config = dict(
    norm_eps=1e-05,
    tie_embeddings=True,
    parallel_block=False,
    lr=0.00117,
    beta2=0.95,
    weight_decay=0.17,
    warmup_steps=483,
    decay_fraction=0.739,
    final_lr_fraction=0.05,
    seq_len=2048,
)
MLP neurons of a small language model. Each row is named by its layer, matrix (down: output weights) and neuron, and shows model dimensions 256-383. Each number is 128 + 24 x the weight over its row's rms, rounded and kept within 0 to 255. Numbers have three digits each.
A block is one neuron, or neurons of one layer that tend to fire together. After each block is what it responds to, as a language model described it from the Wikipedia text at the highest values.

L5.down102:181142141118091123126117118124119162094133117124133090115126145145126096130103127135105140153112103145108127115143115149129150103102103164182161135132142132127151119118106162111121138053141153151141164094106114148101108123157144093131079109095126112162103173122136163123108179094149161146094095167153107122123118118095108130141102114130125104101120155111238131124127080128088127137139
Description: Headings and split-word starts

L2.down159:159125132146111142110107117131146150171109126113132134104112123132102113159125155082116145104148127114128147125119097109131126154104136108127125126157123080095105126145134167093126129095126152093122113161156104136154138178150178107126118125153091151135126133106108124146171129154107163129106100115098079146078105124176185118064104113161099105143103127132125165136092134139109153093126
L2.down367:130127181138120120120110135150141155126135135158115127128140164148114129188147134171110128095134135107095187130103165160156122039106179127119116134139124121100111104145085124128130112129177122149127126169128101132129136131113145149159117081103119141121112122121170132119147139153116138088123162121132177128119129102111164102075109100135088151134085106131134204115108103156123119113133
L2.down502:133146126114056125137135096137159135129154132117135122122108110100079155119123150110114136115119146135139078119172166148090116124130110158097123123118041143110166145153156154155118110095125144179089055106127141072111154127168150123133129116143113144173113120145140096141129110147139126085110121112129133117096187141108142092131099111159124129118149138170102144132124111140147168167125
L2.down726:122132144130099132147103125143149130118149140137150118104156148143146111124138132130123118110136142118129116117102101117167112110114139108064124143162139124110133176158130134139133119091089122130163140139142126132114084115172141154107128141117152153142143137116075114133142085154143133083124089100141121157089136122154149119116145100107136113104121118121136142153101109133109127128131
L2.down750:099151157161112120138112080108132142128085117148090120135109107139072119184122107130117139124114153135151126092127133107130077110072121145083115111152126162145079142131123115131142125094144127104154136137148143134142131119108192137107114150190090132108147133162155150152134137149109128160130142118145089163097167102151167103119148132156145148092148105146135105133117127141125133106139
L2.down1237:136112116111136137112143120127083139099158154123150122147136124139124098116122108148138146123127164098134088136140169085115150119158146146139126137129103159153100176168136097109120126146102169141167126131116159147104164140131126103157147089114139160141134111155128111119126120154156108155114083106146116160132144124143209109097095139146071132151149162123138112129095099147112125173127
L2.down1321:155148143113141149093107114133138171090109115119122114118154125136111125147143128106091162128133127107103071133109152132162098149100101128114109109137128128128148123125166147121136055090100134177132123141146127126112125106176147140109130130150131100111120136142125153163097107121121109116124077132133153111130095152139157136127158156136094144107107109182129141142152117168137154143126
L2.down1453:130102134134094114135122141128122121104096134107148096146149140135149104084121163148145102118165099134120095159121114145169139122116118105113118110096095111176101143129129138125133139092147133129102137101147143089129130128131149066149130147170136115148154103142153132135123160155119105115119125105115133130079151123113156122096103114134119106116143102134128114141102126109129152126120
Description: Ordinal number words

L5.down259:125118123138112120103125109124129151148124161139114089144102146145134123164103165118173102118099108129104143169129145086175113163071168122146148132143119145119159148100132134151176125135153119149112148109132096115116169129142153121075109123143093141131141120170148114161074093121156135109129148120112131154131211121124118120121067081133122128113141121104127112146131119134126107148136
Description: Ordinal after possessive

L2.down76:123138095126143122139131118136129136163110143103115122119110162132104100154113108134128128126139117112135154103132146140094082108105085108153114135102113110151143084138141158160130134129147103147116115109144118138143108144173154129096156099118137136164113128140133081110132144139145110163097097126138121101115147125137106141153209094134091109146138164133119118102155159133136138153099
L2.down183:153122078135146120125143138155138112105170146153098129132097108145071137140142090151077140133141129140148126127130115152108153115163113134118091137137090141149106158105102117124106124147118140123118123139140149153161104074076118165119130146067098133153146116080112116128115152145114118138111106134094098124129171121129149164072125114110139129121159071146149111128098104111118056191116
L2.down245:165135139107115155164138104135131113182128110122126109098091156135061135142118137107119130116155094117101214102138120113090103132117136137128121126136147153090156096117121115136141134107150122126161122090110148121150096155155110130116148052095084135113151106115142137112114108098119114143114089121168110145138087180140147139143159113108070124112169130114145155109153157128121142137114
L2.down289:114114132143137145129155139125119116085128127153087110102144131178128136150123110146115132134147174107096125111131136186144141121159136171119113115130090176144138155108140104107125145117132205162156119162168067112117171104058111123134122175103104091128155141101138100148146126157126118169112117150146108106132134104109141133125085064143114118109136090112170132154079157161111123168122
L2.down779:064126136143134142152102138121164139112094111122120115082134128132124120143111126150118143145111154149131151131127109117153160154150122138135144120119124118127131128122079126133127153147117128172117117127140135175099156107135124158159116124135143140143097103139143123113120116125148120157117081118155136141071160123119130145109157138136089129141106146140126123130131136126122124129146
L2.down1058:093131144121155141136103120133133129129104139141123132108112168141129137180115148111117118137122071105086126083156154121088144141137121129106148122128097158144130103113111143145096148140129160149113157130111117174127099126128133147149141113111124151096115098147227128121122109109139091141116126095185155131121076139085123135126131102132089140146095171118129125143158146134112120117148
L2.down1229:149128133144111134123129117088134124090164092117151135160113143153124166097132139116122133128130098156156163135185190148105128053096104117125130136110149175167152137090140123158123118133148140111122156104125183127088122136161120143117158105112141086108163116136138114121120115112116127101130132114126153107115135146131108132153118108118172107112145106126109142108143130158126141139140
L2.down1447:137118084105120128131113108159124146160119121143164123131128170093134123148098119101110110139107117139156169099124074115116094104140085156128116140141132097108143091138144116129166146131133112152126115084125114149118117160170112145107124135145112096187108143112077147130112072101130133144121108143087119105129117150120143106158187119116141117118103174150097170112128136137115168108121
Description: Word-initial f/p fragments

L2.down35:144132050137121129115103083117103109135133182136101118166189118113150156143152090145129134119115205142125132139134084133116112090132090134139140122121123139065109144110113112169127135125150163095142136131115123109061146121101151097105135141171122197154139105140161128124171164146114099165111102110144109101133121126169170140114118094132120121133144127148142148087149116129103152095156
L2.down114:137120133147119161126146135143139144115133116110139123136146153087112126107108133127122128122098046094146094110150131158133169106132116137130130134118157165135101122138130151125137135115132120141142120066149166146101105118162140102120137105139146112111116124083139138103134126166132179105133114142087069167136167089135080108121084120157130113141166199127113111128138135134140148158139
L2.down1123:107092139132181093103198120137107111108180130098129126124137107134128179142108137144120121116141109061095123151133127158137099126096123141206108152153123124108133126125125117103132110142109102132195128133143113094084105153146105164126137107166121112098104141151155141157143092122117153137118095126146125117120119097134128106135139153090072115126104151135135141149084160110136156141147
L2.down1153:113135172124114141145169147133115099081143151113119112119183179139142161150136126146136132107120167134155106145124132114139126093153102116116148105138124141181084102116114135118141178099123060085057086129134130113148125063099102124167148139147130097140143095096130157147129111145153137099128142137140141098111110101146123103167126114095178120151147129145130110119078126098150070125098
L2.down1198:108140172121136104178160124135118144109121114098105122133133159179116154118164155105142118127156117125098099121100102136142132119127115137141096093133186142136121142107140090122136131122125098123090122121128149132133130133121117102121119098162111105133109109073186140119126144136161117125110130125097154073136153076131113108116132097147092131085118077105122149146100137087120139114114
L2.down1390:155141109138137128165109138103113132129128145109123118146123102150109141167162155107158138136155105100083112122130116114124156127146142144146146062147187113114118146115124152131132131155127144123129144102128121143129095134131138089107119081129146113142127126075160145123120116127141145124105108128107121131150102075134117076129136117183096144104126121138123149143162145086118103143131
L2.down1402:108127151112172123131120131132133127129121115124100128152125122083115126148106115113152106117140088140147156151137152146138212120137131122120135110135137156163112158101106139133124163146094117158104134063133123113109150109168081091117148084147144136125162112090167133117167132142146187150131147159123153158131136074121077109095109128134103115157162183137120091127119107128110157147105
L2.down1443:135130089141140135146118105145142120123128157132105124114171127060130146118115087126157120141102114081102110112136075183114166090132110135131132127122104183108120144088127114133134131160120139150142121117106144083085178122107123043109126119175148154119144112100144137122178137112134144161124106149115101095155072093126093124148123085158102105134164178144151129102140097138105186141134
Description: Wiki section-heading markers

L5.down1122:117118120138094102105122108162142161104124079120139098145146108129146167150095149163119117133107135115143128100147129106138124123166140179114123079098143115122092116117106137108088158136195111170083109159126097153108135095099183122148137174136106132148091128101124158150126116183097150153136148117117125144098156151125097162114121110138168138138085097155120105131186133111157125074139
Description: Paragraph break token

L5.down1005:193149115103142165101123132120115135156153121114127131126084143137146105116153166137123109139132115172124116099135156136094119147142127159116121130145092139139175102111146121071144146106144114197110097146131147119148159140118131135133146150113093139085110071172129137115094120158136128146114129093107133151127113117142104134118156161091159119120132113090090125101151166143144106143134
Description: Word-initial F/f token

L4.down19:110122140132099162097162125136142126056064108101190143150113116150164107095156095129105134114157145140139108162159139126147071118090148094121124124121137143132118085165151138114158156121155116158146100106153132138122128146160148114148114153109142116137112128076120140100069107150097123149132131150138169136160138114102086145132105122166107156115141120116115138130176133110180131121161
L4.down161:096180124119160158139096128152136122159147176150156122151140208110104148148130111092129120105097193141172144150116132117129121124075142156128155155093103119129169110100156096098097098136169132106149142131136090171156116116122153118128161117175112103160129130103128158143132146158112124169137129122163129126096139140124115135141111134150162129105114113074157107096153111165127129124111
L4.down330:145118076120122161096144111143175121141141132130164144176124188140124173150136095096146117124112147112122105133145170111134124169117110133109139134117112130091172104127121167123164059145107123093142121119112123130129111148168146137123110137167106100143106099154147162168153157133124123156143153085156117149160118132115156113143159123122116186135113127104107117097171111140137113099114
L4.down477:122151106117117152085116137137079143155108166146113125152112159158129136149127133094094147113119074102106167147092140142089123129158139146160119108135120118164134098116148164134097121114160065116156104152109098104119132138140148145186103134099122169118131118126149119166101148156136098126137124112115138120108195104133160174146133173102143139107135120161101108133134135125127187153152
L4.down747:085155153089136106120115117124124102158118171116114132107168119140121147107172172121090094139131128144146144141135105127136156131109106081139133109141123121103115097147191110143117115130099160118142166114094146094156146117107146109099128111131112077134124118112119135135132138132141062111138147131154090128125145161153162100160124141092118133092107107076128116106147133129174078126160
L4.down790:131097096081114142055160114132172147158132103147129143141097178136121166142143135113133116113127112095116133124151162112117128140136152161133128138121155092121168094139141091162168095121146159091101126179113138132121078107165110151115126176146115107133134103147111119100137152134126126116128115119094115112157130140131139094153138124147123138139100128154107092133112087134114154095122
L4.down1006:161128125128147113087154108156163141124134155126129150160114180154092142144155116153142135122111131108133087108089142067121103158081132114169138178126118072131159131123146134059162092137088154122150156134114107178134106134156144155119109176154112111124101105120129160168133137127125130135128124117133137139141126148114190123104149091124136126123116087107103131127145119170147105081088
L4.down1215:173101070168117161097127115170137128132095142125132126165106150122134134163159128116111118136124158124122104112117179119122093108147117149123129114178115113111107111064128165118131156163107115120130135106126130113108092108130126118121108145126108117121090142129113154160177161117111166155095127128157117068163121112104136161178154108110132111140108135104106145127146140123116114122093
Description: Structured field separators

L4.down136:132109141073136133073117133132122095104128141125135140100127125099167118128102170104134151167130105222092140133172162138104144141132153122123140153120103174106106124124088152109147121086149124133123163111086142096162120125138189129135132112132106145159125095090099106147137133088139137153127163127115167163128096150111078103083111064133117136116109155145127095159148143130073136150107
L4.down335:120104093107156173133133126102138134159169126148149076140171123124117142121086167092163109164152112143128158095136175124162114117115115103135114129128098119124135163124131170162103083100135161097108121157124154163114118096107103172157130098188144087141149149128132146135174102111133111141142092110125158114146144153127154124112113138108107133091152143091145113142128124113100140113142
L4.down375:153116144108157142114121085096162112115127112170115132141104141159105146096141127104136108120074143165148134119105145126090098155086116098139130144151154119094155104100083149170138125105130105086144141100123114083161146170106140137109166108140104144127125141142192126160148164131114110143094171097125069166151137118134161119133121097158138155118111153118132107148157105149164126123136
L4.down455:153110066131131087132141127133115117195120167130129124156133094113114167119168118147096119136146150124105105178101120109099164130110143111094101169153132119141134156144095107170143114131128151163153149172091131146137091117147106112104155135126135110125114125142099137156171110153150111119122125122117112133117147119106194158130132132112102091127102129100084106131101157157123159124140
L4.down691:144142131168130089110115123115122101177141144134103139120102109164078144186171137110136110138093102122092148103120147131142143141131108118118108116207134087119129143122115105129148111128125109067125126167133102118129113168067126164119075146128102113129125122170146137147146114150150135104116160134125086145115108106102182151107122134147089143130104162153141088122115123098144101128160
L4.down906:108127154081136137127116145093162104132129073130129123106172100156116137131087125130132116191122130142115139098146167137127102163133150143117145097161100153132171134105137167168153108160150139091135135102139108090153114086112111152158137096153146101126117098099110159147149105141120156104133123176122145119109123124096170156121136100103144135105133152087129135101106107154123171097132
L4.down1184:123108119166103130141105108123129082179137141106143071140123109112133130120159131128116123142109139145104089122096085145135155149098112116138154115162171122117121157136112110129160086117140131151141155114182109152117072154135150150130115121126147095135152156135121106145094149115096084111114183109102133132102096135129171138141120148131134095124128128113130081162200121135134162099141
L4.down1459:098100125104148121137109150136095086129155107141158142104097071150146123122154143168165147178136092149139114145160192148093136132113096125099142113117145126121143115133098135135091119072138115159145095146138105165153130127103113140131143133157152162126097177133128119116130108143155102128135152135155145165113115148117135112082108103144162124112168137130159143147138126160127118146162
Description: Word-opening fragments and ordinals

L2.down130:128106134092109121088103117101147151134141136117133109145150134154138107128161148129074138125115148113162106131115108115137110115140121120124153137136150129142140145138156141093118153120137121178112165116132130111073132155138142158119120146133122110148137119115138081122214141113102117159100096131127086185122162145111178125136124110134126133108111118106159148125181135169124109122144
L2.down220:121134125146123113179123138127088131117098092145099123149142163122107149122136074106122153106203122120104124137106112166140126124126138142116123110088186098126116143129134110146103141087090149121137140184138137096113110124189123123162131090105129125119126139107153109130111136099137091082110079150133100183105107116148147107107128142183092143126134136104113131139093110104139165144169
L2.down413:126127100140126139133125110149112109141123135136121128114164104087139132144124165123133126107148194105139122130150129178125114124140119138120127151135095163144102120089138132095121114156138079130130166166154145139122183156107131107123123088163125142124128135103098120113144166117139090194117155135133110075101142138116112147152121117097108131130077117155125120116144103117125129134134
L2.down422:114152169133168132134161111126111149134113106106122134064198125125126124113159157110129136121144135079095105114166098197156148120122161130133122122149147130121111110122140091145088121114095171151148120125124126096128141111161072100111131145145115090132178115041146140128115153115128093108128117153150074127130143137139134115134122164120094115146132141117123096121167109156134153138117
L2.down445:127115173131160130106125141137111150134144096147120120151145120159136169104165119109135148132123135155092061151128105135153112091145154177120119141116155085107140131080134116117113174124109134172141138109135137096082074128152095101111106152090120154068135114137202119143126083124133104112126079135119104176109127151122119126133091164137135147107152134136134120142120155171110172104164
L2.down498:136149145139140125071128121114129152121112117143134150126143130134138130130142118106104131156140066122148105144133097151131063130085124112113088125138107153120164135110106109125123098120146131139123160153128144136104168101128099133087111168153132131083121120143137134128121124120105104126112135145159114165140122139108164126175163125158121188156154106145135087111117155116126159094151
L2.down888:139126109119170132082118139114147105136116123158123120136166151127147146159162083131154158138077157087103096139121111119108103093151151155077123132140130105126137151089114104143107136153148140164156117094151148087125107152127139099114136096143124119127117130103159137154164130096119152133134151145110046197166108162142157138129111126133093149147126124119132156109124142103113161138151
L2.down988:106127123149088121156120121115147087086141136137135143146143137083126119183127135158144124163123135145083120120079146123130114117132205120123109107135128081130135146165099115101113102136124119160144133086110111136123191108157134107101122115126099096167158157116119108115128144143166152140134147101174094178106103100095140141101122144087132095157099111152133172165119104061111125108101
Description: Structural boundary tokens

L4.down107:179136098110108165131138191134134160150133129142117109139091137130127149115141130125101131128107117121149081131124172124075091111188131137123130151114099150128156110120129180147150138130113110170141144129151156085104163106132136135116128120077071122100143103135157094143072106172133073118134107097117170137144090126109141156144128153125121129112132130124142141132170139143140141143147
L4.down167:137134131075130131130129120121123108147135096125071087155149142178129089152160119082114150132166136096188134089102105144157151135141110132118138128119181173145093126156160116132158166152123107129121138124149133125161129104105138112083161158109145148122135118114143116141129115134157129114098088140120168167127152161167141116158109166167135120129142150114136077111146188108107111128148
L4.down192:109108127120104140125131122158075142088102126136102138123165139139112079129078109101114121138154136132115091134098108117133098176152125110114113147132100105153146145098109112118131141130116143165128115151124128093158152175098155156154124152124128144152120127110165108132119133135099119108132136107076132167108096132126141142132117122146144185135141130116096103121147160105142125102126
L4.down292:166092162094142129128175148181111188108168118099140119158149121138094095117111107142155125124124124117163121105142124117110134106083125153117117126099081162114103104118106136108124113108156094088151133137110153123113187099130167148109097163119098144180135137120067123126133092147113118139122098128099143140133122117186170150100108176164117168138116094124142106099108068108124100150121
L4.down1016:137126136094113176129108146125134127081127097139102088119129113116096122131142157075163125140133137121137079088115121151097092116137143133117096118142145114132177149153101124088110178178138133161117130129121089114120184135124112088162189130111109137100140133139111080089135137107132125124143116075119080142109112097104105133138123145124108129130124139106172137095120161127123132157083
L4.down1150:143155093134116143121146157151191122199128132139180147126102139128138128125120175147084137105115144100127115112111131104129118182118099117109117144116075135164155130125123143170152076077168121126125095125114105091127131121097130142143150167110086138108158135158127104140121116110126097104124103149120120161168125113082141140118147166101111148071135108173149150149118112142122127125093
L4.down1279:113133123133157136157128114155124149147112172117180120145120136103116109083148120133119141168123125126178111126088104128123159146111138131121130112133108105150148112133136142135145107109128110154139142152118108158113133146164098121129095111141136120136102137122063108153127115142133122098148180182108100115119138133103148108150125144067125127120100131142118124125135134142139102127123
L4.down1300:126151120086148120148102122106093112143150163148123066069129141114142122131149101109085051138133118145106145118148151118116107099136093150153161129121140164133147123086150109114136144112160147106108091164121114133114121166119107177137062148149129127117135113104123129130160151103156163122132092085103138104128118129126131145165125114104094088113096158112145153136156168133099120123149
Description: Word-initial F/f fragment

L4.down116:141099117167135110093113124174144137117141125139123111115139056127117154141118140096114106130118124123151084124120095140152171100142142172147129132120145162168100142145195163088096123188105108203082145156156115098096116127098173131103128108110126139133115112117138134151123132126140063110121156142145069118113131155125115158173151115102152106128087155174129136128132103108137125145104
L4.down245:112097128135142149067120156129133150119141126106115133125151134127097130139141135113125167136128139161141081134158130129143138130093124135121137132163133147135146094153151136144132131123097201151114176165164124145095129109120152095144169102104134125121151116095120117128144124120125099128118119149136109168138150132110144114148138134130135154110077129100139104132113170134136133156153
L4.down592:126121114152127138094111155143123098140154125141103127128125154091088167132125119103066108150140144115176122142127134130136137091094163156158145134137130149136127148094153191083118141108109093161117157167140148086092123139140147150088174078100109097142092121094125122114110142114131102109123138087145091140079159147091135123186132112095124150122089152123150123144101137134146151117154
L4.down679:163120107104130150091117133138134123138151164111177098126178137118142111112144095112128126091141160169136117122171096155165112089125115163122158131140138147130137103138171171109109121135138187118128138148153130152133102113108147134141163121134140112129153134074084154147124125151103102147120131119112132150134182134111114111146136132125167137103123120135135110111158124106130137157172
L4.down766:095117134154124103120148149144115140169112102122111137071147104081102126119098152110069133128137128147148111105124116141106149096154145127109157112127098212141091108149132153087139131144142099125088139130145158113126103155147128123125119105100118105107112123099156153135129136181119098102099106141139090128117119141152162139156158149114077104131076167113134124136122137134154159084166
L4.down816:159126089128125132154109131120105091167138130140146149129126146079115132121100156133150120097117133141161100130155102165124139084170115132133120145123139160100099109105101132152098177101157147131083136158141137108178123096133151146125130135117111133155131178063135126118156170125167131120132124106117121109094148129109079122116127102103109123101129156128131097095143099118083133138137
L4.down833:131131138113128158144111100144120114131132077133170134090159148116142129126122100111158135110145124105085154138157101204148169107169103149116131153146138130124119101199160109178118097165130156145077141129149138093165125154095167108097150125101115124130137159076119157108085109122137131108139119140084127097098135127114156110108122157103155116151138105118114093101197097104140108109172
L4.down904:101116105094126132129148166141155133160137111127097123118118127130110151122114149124133134126135133131151175108141162108109153096141123143107111132115109192156140113096135146126145119194082095161097157161099136141110150133141128133131140190098128123127133125143138154161098146164127142169137144092124109118140115146130130139152159141151139127138107162124144149102106134097159117103078
Description: Paragraph/section break newline

L4.down72:132104129085078174128140128114157092171144102121154108158113104125096159097103116143130127115129145129164137116121144125103120107099124172110124161121109135153138153088115171118150099127115074167082159131117177129106145158151109101121125189074140133143145125173101141142101103131162099111129144080117110086159113138094130155169139122164170126138150181131166128137095094119157150114178
L4.down158:127119138119063158131125104139142167103114104140133109124128096076114111112127169105092128175064109121152136131135133117136114145154130127184131131079128105097144127112107138119184092119116129125143172087123179099158148129135125104099122126117164133138128087124141137155131134142126108146119127103133083101120128151133127135141129102143166137159129165105148143122134111092100147087158
L4.down171:172144150121125106145142100141142152139134141171125136101150109095130148116142162106149136111111082125133111173137100143129177080137130141199096133082132118130145166093117099092137146126149141150147111052142179138148160129080105090127133081118127091100086153080148107105120139123178133091128114098166139073127102122092122108157111099104104078098112166149176106142137155132119138122147
L4.down273:145136128167061119133132098148127162145134126139152117091111128090106121109124150128127126146096090121159131139123113167144162106146125147158165153101121126123140136106117168085151140070156096150140156064116191131147135110120113123104151107079149125136102127103151131112148138173143128133111144117143115112096091143160110093120122114134159107118124177151170096117128103147083154118175
L4.down434:136147155113136117152088098098116140128093150154146132128093183135093149148160146136111126131140175087160138142111109131113128111097131132101077124118120105127158175151121095141141129117138169122117156187153128099139099146124163099111170111145111130138132189126166118122143096106115145120140112143155093156126163158153111126152132127142138123123127150104164139165138114103148128161172
L4.down452:128139173169155137098155118156142147123131107129134138117100131125125104175122126138125130139112092154103149114118126107128156139132173150134119160159105098158091153110115106083126160176146166091085123069118160120074099115104125114104114119135123122092105103091138144103142142092108117101136149156149095164139122100085129111118152150133102120099101137123146118132090093157121121104123
L4.down1489:155118127153129152137103146056155127180145133078140108165088169118052110079156120157167192138138111142122166148137128118148096098127141130142164148115134142119134145126139120147102130104142141146135118113137134150137126126135122136137139121111163127121148180155083109084110113129178117136130116096125177135144084136139099139153126098146117131115135171165121104117128123130111159161163
L4.down1515:134158157093107125121114115113074125114100126151148142101142190091106153126133139110133120156163142061151130154135101136124123113140145133165132119121136104151120096130130056112148105140125118133111148169136102158122153107150116140075162113119129114138107166126109123120122177167157111107119123131158082123154120110116148147106129157155087163112139140131162124160073167093095137084156
Description: Wiki section heading markers

L5.down322:156111122140136158079116116143106117144120150139095116106167109114111117124175173137107096113113123166120143069112082131105114090093123158142122097124109128166122139122139128098195103106089153151151120152089163153131130131116147156093117161101128137142173091124136160136132133147118078152079118130113095163115122133121076170065160122122148111146106103139172134157129144126135111132123
Description: Section-ending line breaks

L2.down262:129139140125142102145117142117138116130142095158137125121142069099110150180157129110103118134116134157170137117191117150136142145160146126108127120108109130080126100136169135102084121122134130148107150120118132118132152128105074181110154131137099150120144107115109139142100097101096134114131114094160093119086128160116082117165142151110191110131136159135127128132109144138118151119131
L2.down297:170138118099136122120167121143109129112136132124120144090101144108142075115091157098131131121134069117105112149126080148099116148155139149111111118157154116171134098129124112103136140122099095153129133065097087136192135148126182128116117112164109082119072149142107097150088113137108142159127138140110162129126097117106098125153128124148142125114141125125151067112124133129148145130146
L2.down304:142117129171117087113143153127141138149121132127169119122163094101127102156164131132110095144126131145149164122179102137139137136138144161135156119121095112111089099132166128053108127129095130200118134068120178154101153132122101115141145131149121146127141106110146103144093157120079110139103104133149061119123131153108121108142144126133149136141124158104164120147102110136115139103144
L2.down321:136138101153140130105128103115066133177123123091139133129147136111129156108149132089093138137179110094144110105113059123140113146072055107162141124118172136153162143151113099109122118119170085127151130135110124103092159113116100159099113131128110165150109097116145146129136107133119126115147136117170142134144161117117156126144132159099184107130124164088108147133133170134113158117139
L2.down649:134144104137117124139091129127135109149150130143104136144118107093140161140159146122111131123128178103149128150128124151080154134151160146062122117120120152105121161124141107112122110158132059186142134154103151111155113116145123117127147171137083139138132142116121128152125103079136104127115176101174089152173140156131105108129106142121161122129104144138141160126112093114116170114114
L2.down849:134146161122118112142128152128121134132111095117142117115147103087114132159166127104095123125113117098123130131181107186124158141162151147111129118121102137085112107141177142127085138120115125161137149134114142096129122153145088126100159178118104129154124140138126124139097109066108115117140097097163080110104145161123096114136144140120178097130123201132134118116114115130134131142135
L2.down908:142128095122122131128112090132154118132121140145110136124119113117120156162134148076128120120133218114145149115128154127118093131124129131092128137124104172176122097096141147142124125162129076139094146177105131132074157139098126172129128068122121139139155122099121139140156130112123086175118169121149123111097123129119141136141143135090125139130065122143139113119122118124123143121128
L2.down1263:151079129167150096129136124147107128138131156129102074113117096132131135125157128148102077170090101177156125117143122111130148126133099161133220087123133151126094108124184130075137153113125132168071107136117141170122151080108101132126153094123138119127104106142132111151139185112096120163081128141151088110110146120125120115100157133123147128108114128089149119167095145138070102144097
Description: Paragraph-break double newlines